{
  "n_layer": 12,
  "d_model": 384,
  "n_head": 6,
  "n_kv_head": 6,
  "head_dim": 64,
  "d_mlp": 1536,
  "vocab_size": 8192,
  "activation": "squared_relu",
  "norm": "rmsnorm",
  "norm_place": "pre",
  "norm_eps": 1e-05,
  "positions": "rope",
  "rope_base": 10000.0,
  "rope_fraction": 1.0,
  "qk_norm": true,
  "attn_scale": 0.194,
  "bias": "none",
  "tie_embeddings": true,
  "parallel_block": false,
  "extras": ["capped logits"],
  "init": "normal",
  "init_std_qkv": 0.0293,
  "init_std_o": 0.00598,
  "init_std_up": 0.0293,
  "init_std_down": 0.00598,
  "optimizer": "laprop",
  "lr": 0.00118,
  "lr_mult_qkv": 0.4,
  "beta1": 0.95,
  "beta2": 0.95,
  "lr_head": 0.0144,
  "warmup_steps": 227,
  "schedule": "wsd",
  "decay_fraction": 0.901,
  "decay_shape": "linear",
  "final_lr_fraction": 0.0,
  "batch_tokens": 131072,
  "seq_len": 256,
  "doc_mask": false,
  "train_tokens": 490600000,
  "steps": 3743,
  "dataset": "wikipedia_en"
}
MLP neurons of a small language model. Each row is named by its layer, matrix (up: input weights) and neuron, and shows model dimensions 16-207. Each number is 500 + 40 x the weight over its row's rms, rounded and kept within 0 to 999. Numbers have three digits each.
After each neuron's rows, "fires after" lists the tokens most often just before its 100 highest values on Wikipedia text that the model never trained on. A number after a token or word is its count.

L7.up527:482440512541511480501510462542541526464458472558554510436532489471573508576513491445480459438495516489525558517458480502497479504449519529568446545530489506620507548456503510512533515501524459548531504518478498449507596508468449420547464506530504536587493496527549466522499424466529551465450483503542466539453574430556408516528473509496508482511426463488521529485558481558403543472464488522476532441519497559483473497486560599549470479571504463492517414527491485509470448611512484458502531522426514534485484518450449534478457484551502492445571432450488550497498521550499514393
fires after: "–" 57, "11" 5

L2.up182:505523447538519444490497510480496480467573550510522517466521502560567463480479535562495518514470465587496475537537444513492520458467536486433487444473495454527453441482500544524456427456514488559519531583469514554467563466561512558496489456585460520437442519532442421508539521492520524529525508415553467495498499504396468529526463476503518518494424485454436558531541536529489575491470526513516503491451488471495503465489464524574523515516480458487509530511497576474515474539529561510526538542507541466522537507475515525494437502473494488518520494489559509501448496398395404578
fires after: " C" 21, " B" 10, "b" 7, " c" 6, "aly" 6, " rep" 5

L2.up989:506424438553540533451475454513486502500453500459453480469535489449407530536470465556506501526536543458454531479494535480453496552500475548482462445458541459514491568446435541480501519470477502490493525497485520514440499494474475464585506620498541501492518446516557536451459577485617469452485478597495476491510536468463547429466498544539455491577537468515445466543528461537427489539490531529520527485504478514481519505507501448563460549509558440406534522481469502458557518470415466502503517502525500468561493529530512506563550469537494526485540523498459467499564460559433505507
fires after: " T" 36, ": T" 14, " t" 12, "T" 8, ", T" 5, " in T" 4

L6.up568:494478517469545547534533499520536431520467519515531479427530504464495510512478540506571531519474448464499513461537546469517469490570534497520444568467456491506527545532581511513537506498573490476485528509476531512495564508471512532463495582560530498550534462518521509477429537556539564572546524446495502430498412426397494525555501481487456457474438439493496505494530448500432461471484531526508465535536442543499549510504422436500489499513569498527487427566472485476487458502509491462593511552438556518549491512587517501468497429493451554501518413517552551517481444445527482530
fires after: " | " 23, "; " 12, " " 10, "-" 6, "| " 4, " $" 4

L5.up1380:451439469449497529489454492430525488459509512495466487502493476522523456530453507533545515513407443493478440442496522533474519511464456466464503488527500533499447583552511542530542528574495542493469522464525598501473523546522569524532520472514525525501462473499489500551450525504515514442529477494570533499505414494455505491427485463472484476457429494517536550471408509448473476512520509549445494501464505517496498491519433465505456488503528517469531503577544548520418470503542527545502555514555482463515396513537412490522518505426508530476520538545404553540488457452458507599
fires after: " " 19, " | " 15, " (" 11, ", " 8, " in " 5, ": " 4

L2.up631:485412522464506507460524508505566483404531490512551454545530488482520440481558547493520606495492448531574527507514484560516455591433518576501499497410505496496528500438411457568491517481484554520459499474559473428558544451488500445498489517485494492486517594488493547553532477567447472480533517464555525476475470522493503482544573505478542504460432454517522500508416506549434522483458531499479447487532470497502512531482517557518496513505532540516538435546445465510524434536582470496506466507444475453551478439467396493516528523569514515500517499499495563540557483495481516533
fires after: "1" 21, "–" 11, " (" 11, " op" 9, " | W " 8, " | L " 6

L6.up1432:526428488514511517402494490434572428525474451545500516542555522483552564486442511525555504461481528452542525549506531513423534463534519513483484555403483479485443470561524472476515472498477515520497478487505532520416591540500474470489457451550530476492496472482559498482462483421538535510491487472512549519530503398506508492572467422535540489508336501462595498541446479531481523439576522588475451499453496512516429511461461478533447487494483514540516470476455521521416426492489510556531495531513476500444470440529445508470518482496479497467580415499484515571454536471490548498
fires after: "–" 89

L2.up1046:529486508551494538454461524468485489502532479498512464525490526526422423492539520581546549454456480550455506469428509460508491524461461518475491402494526520512438506457507507445462484418456551497447501428456472476420478502479380453511505505485504523510506503512479524466510545484489462527468522513582485565550454509467537475493511544491527473599504503534424506491495520535525448519531539569513479463524537501449504511566529495606405456490502472502519499535469505513519536408579572534547475516506508490521477497537479518493521478518517517466569513497507526524468498525433489514
fires after: " T" 21, "T" 10, " t" 10, " r" 7, " Pl" 5, " pl" 5

L2.up1220:505564442523469542444425523405497475473544505517471561521469484535474463513433507546508528493530482434500479495496499495501411531458486505490540450496468472510527539514532556533496510506540515497472465526548529530475473509487441531461452469573427436504531499512493493545432513509546453530495567453570509566526501532499533505474455464440457556504492460500427518542429488503516501468509505551476512490503499522515424531451459469470517473480527467441514492516575496468480442455471528555473522580488509465529436527522499512542456514467493473392556509406512582511437486541517531471
fires after: "\n\n" 43, "." 13, "\n" 13, " (" 4

L5.up522:516386520526498527497478484458491431508529522488442541459576454466470476461516469577513581500554441527500487490473480466450496514536487514468511486438514543601530530498464473546512455519497477372524516456498531509382515509571487467448498496533485509444472483526500492544466569400503489536478494477574529481524508533482497536528456514503553530532484471429472565599495494523486474443492529474495565518503469551537505538505562452555571472532564504490502506574494516472437494499478534443607576483498569450513528450429434523532468494493604512454607527496540509558517477507429404536
fires after: " st" 25, " T" 8, "st" 7, " t" 6, " r" 4

L7.up482:515400504496531535567551567514508453472492491547493510552568516483503540515487518517540557446527531506461489448526561498449518536476499545532545463525510517529500552439463481492456557494474483414518493477565497573538520491486503414445458420461563475524498486501552429486548523425507453518472517513560516580455429520502437516503557522516533483542506518548496401480406502511494461456510552429560481534562449570507514529524501553578541372470544518538568494564465478467496516531553539574549536452528483540507498448546544539420490523511538519398523467537500511578572459537505518480
fires after: "–" 35, "2" 21, "1" 8, " Croat" 5

L5.up825:499482485509453510416492432441474450466523524486465521490540520421523504541567513446499531473498460517510473486565480556513509470515516484519526544424500464623537540396474545553496504487536499416484479530461522457536497556545508525512488459480522491460427471571554518460462515437539537503511560477545501495518423507522489455546505497564555481531469423482488456498471502502494514483513548511490523531553494539522521490491490570566574440527536524472509495498507517508472447490516504459533498572479434511411494498513464490489531480431523509475573462427468519491477576469486502513
fires after: "1" 59, "2" 39

L2.up295:442474489477451485522462481547503451410483446494518552534492533422406469426476523523446462492520483515479482511448520440423526456541426485517484489476486502556502485515495542535479511544558484534484556530460522478442494473533498477475442507579431528504488587506479409527508576510553475529457559530486442507554580510449485505548499581479518508584455467456451581542558430519475549529527493481557498447482457556459463534405455533500509503509516424493536460477515499530503484504520465517400539519389492496487520429535446519430537481484539442529528527524568485505557517542415485512
fires after: " P" 15, " V" 14, " Ar" 8, "ar" 7, ", P" 6, " T" 5

L2.up251:471419484549504511425499524539542468521534532478539508544534507484500537440443528480532491468553561501477497436495476456423549565552369504481508451425448489546474521449479552541449510527517421514504481528495507433485479508523437483508501527490520570500501507473517558537568533484484531493501493538565487510502524548535522520516514448504468448609464557471512582514544467518481475437530475516515502405472534516512467460453485481540470487510456478505502453489511519487481549469492527408599489511512521457545491504524554520477503473527434498512483478534529554525507486478483525514
fires after: " T" 28, "ar" 9, " t" 8, " r" 5

L2.up1199:517478503562471509587480500500537539514546473558505506509568504463479488508549519480458524491487460532549521548503469531448403516466459553470512435472503499533602570459517554436477497466512515430478551475497562472557485504504432504466484472542460569504507518502588508488547464469535425535444513572514500490516538482501471525520489601465512531466473469469459490474444525483517523458509586474457482510544489564409519458540578532516485443456536532552446488521498446532502530424582496478524573490492523496509505491490501488481521525496510523482508496534500516454560517557468465551
fires after: "| L" 20, "2" 20, "1" 14, " L" 12, "S" 7, " (L" 4

L5.up397:466441500512427539454511523465504523501566480534503563532550517518501505532543512512489517479458521471489486515529509536566452476479498466499516427538506476538469636441451506546483405505522394499539421517481518548535593534516466474501431467507482511460434508548487520541474492458441440510465461465552535515484589513486465491531503440466542553477504515484418483447468465554489556489503535450473531487515472584491460507517501494523577457497512567493482474504495486492502514472555546530485540548559568513497468406536497427448502517514553662496617487476553492495571500490529519502
fires after: "0" 26, "1" 14, " v" 12, " V" 7, "V" 5, "2" 4

L2.up1437:502543484528521593486507499505467517473483426504552498484523563493429476524487483517561501486507477489544481479447452574507412605560479505535479467481502422482501437400486448477477531428486460512486514521547507583524535448476467465510522514552455550528540537502452545493479501590482413516417522439593467497506512517546504525492513576530461459525498478481458454502464494517565481478433483517456522431519461540455491508424529500468464546482545388514523501477486495491503495499530552464492512512435525537542502451476466497530554512541411580451512493436496518505556439487535457444
fires after: " No." 30, "." 10, " District" 10, "ype" 8, " Highway" 6, "istrict" 6

L5.up318:499446563506387416553488519507497489520548510510460482474513453451531529492488462499530542439491461558488504522540483459501520471450476498470478466458511468585479467500526519582499436475494485460515479530517560497419445509446471471491533527472455504532533494493555511506558485522551401528476587495516468526495512472542504492592512498521495535517404512542552500470496508523499495562522480462461465443509476543512525510567479569462484492574511520454506533553593478506517484424478531451523563504483470482481535416478467466506498437537498458481573452489481482525501522615478514505
fires after: "2" 50, "1" 50

L5.up1044:499491482538445480445510468520514465506601435492440496511499508492454557535522529547476436507453537467521466523480548496461477541528563546482480477539447430516539549453464569555486432478530503563537516547404552499442522491462555452546405456559484390490504559532440502550484473549574406541497475447474546526467523507457488556502496449477514512481451536468484479551506551474510518532471538502525453502508447553393486487526438482535560558530559530530492568493531490476561485512536508507471479536559512496467448569404540445484498485474534562508566479499520391471458518526479496571
fires after: " V" 11, " M" 10, " C" 9, " m" 8, " c" 6, " v" 6

L5.up1046:515477490471431528503517484460560504567465480507494452551583452453480515436467513519558555554510466583436466546524499504468522494494467486543439495527504508554451533483518485537545535462536495430486500496511530548503490517456483403509521507512448424489452498498548455442532544517562536469491553523515532506432407489485463529437572517506484552512512463569553458511410520446438505540571511505463520524525470593494479427476502563492413501503538515529515450566484536525435499471557483450580516583399489472545484472507437524464473462558532523407492444482487454529487497478436486441
fires after: "–" 40, "2" 18, "1" 15, "-" 4

L2.up646:544503503525554499457470610499536474487509432545532536489586494489515505536474525486518583479465398557477547412513496500491462469487544590489484491470456459467523564486539488572469495497546477527441513503532527427497493527499478509505492507484485483469470530568432458566451491535452504537468568504498468467473443521474483473586460502444495546474471491523435516503525502566468533455508542589506505513523461538501504484501487552523471428451565487596541505483518481506488422539487539464473534523461437516500447477484423504467547474465414491516530433514495551463511475455518476543
fires after: " | " 40, " | L " 14, " | W " 8, " (" 6, "–" 6

L2.up1288:530508542519549474488459506502517507392521508488463481533460566422496562505549474464487535517496544499456504474476430518503485563494535466531504521460506415501452470513497474475430455490506514513513567585459523448525553500480467503495481505588431538478502584540516502548532479476533512520504510554443527429522537438526475505524504482482470445534419522555461563584434555594453564454500449567496526515628475546461477429521492496510449443476478477515495449508451524511472466479513570424462435502452552495530521469502436490519513575547450535535517476465522478511455498477446492513
fires after: " N" 19, " | O" 16, " O" 12, " o" 9, " n" 6

L6.up18:516466551525501498474515465551535518498449465514505515491509570522417487447466485493514509411483475520537478482392559429468499528477578547498542476487567470541536466487505544475509550537464488472512483475498529493506448429574517477559410515512554467516594515474483555515471651532580519542517510496497546555461473504490538539486511515513561482510443510558463524507449465506471545426429501471492496494521488561544513496525493531494493521501495587505541508507436473464493488426526566501495476510507548508493516571532491447452508481423611555503470469478511450600495455494446500543
fires after: " S" 23, " s" 15, " R" 7, ": S" 5, "R" 4, " r" 4

L2.up204:549448548564502536493498453567531443404499497531558464449512527445474551500511522487443500551534494488492557438490508489495438463495566490504472496541459451494472435476451533479539479488482468484518468491490504492474482463515470474600466525466472575438529477559566453598436494508559480541582566584435485408541523510467522477489534556483501436506509580505426517556461517538464576518498491507577539499575504560453543497482621572503579455524454449492513576422461482433479482465542585411547470505460526532547518520531395496492509559483507527486514518457503529515554490516504502471
fires after: " S" 21, " s" 18, " o" 9, " n" 7, "- S" 5

L2.up1132:556500518501450487517484497520541516532452465516477465478507532475485488531434592517547514525510526477499479508470558477409520474532549574506473440508514512530470502471569542540487444521467437526474520547481513473488541513518451479461546532490479495545546499537578404506522597476488487540514528416511464478471530498425422428548519544508422467500492456571510557526397525526498582506486503472526595434528496569522585574539556496513489491496510476512573591433557456465504524464486563518525483538464519434501526592547500449447460506478526478563508436485503531521550506533515538490
fires after: " s" 22, " S" 19, " sat" 11, " M" 5, " b" 5

L5.up523:593502520510512443485505515546445474511512532467485493468496500508513486495410507564527480537542568469509471547487487516495539541510518524483523496408430519551545478489538603521530500457475465443524411431601519462527515449544495492506464427523557403528521454490477532525475559472503484513497483531543597534416522518444467497528539514510533551503490519450541426478514501500515532504524539514577553490525411535470510531587537517483518492498489587466494477466532517495509556448494489467478455490519517445471544484478498526523489513499553518526492494518487477540522468542457470585
fires after: " m" 24, " R" 11, " r" 9, " M" 6, " sp" 5

L2.up1204:557432439527454539527502529491526539493469529501518489541522487448512516481439488507485502410501486468557502543518518512481529495494444576474558523458537473555512527477483552475459481485549491504508512472477481513483507531442582526516523493550487546442529511425558534409491562516554482508453536572506489543472525481533511516490440439524512508546500510446347546545552455519521524429460446519469519510480447494570482510482533538532503539545494460540528487489503497470537474417459516485548467531477601496507508544525452508534554550485473448488534449482567520527562473493527452532
fires after: " T" 23, ": T" 7, " t" 6, "T" 6, ", T" 5, " | K" 4

L2.up1363:507458499487458598509456475506550515469457563516518559456483515539527503509473471465524511519471538453507503508468410560553468518476440481537537426473471497494457492445523454442497489488495443409445530518615557506528515506498496417536453491521476536557536493476531547465489452520453467508461497418472482508530470516517423459541509532526467577482468463529500494550472457480465508522526482557481478447585543497566506581516518521494524496569486510437473479521489492504463469513495522455470490566494427472471506458463475511534586484496473481489523538369537476513427520496435502426
fires after: "." 67, "er." 4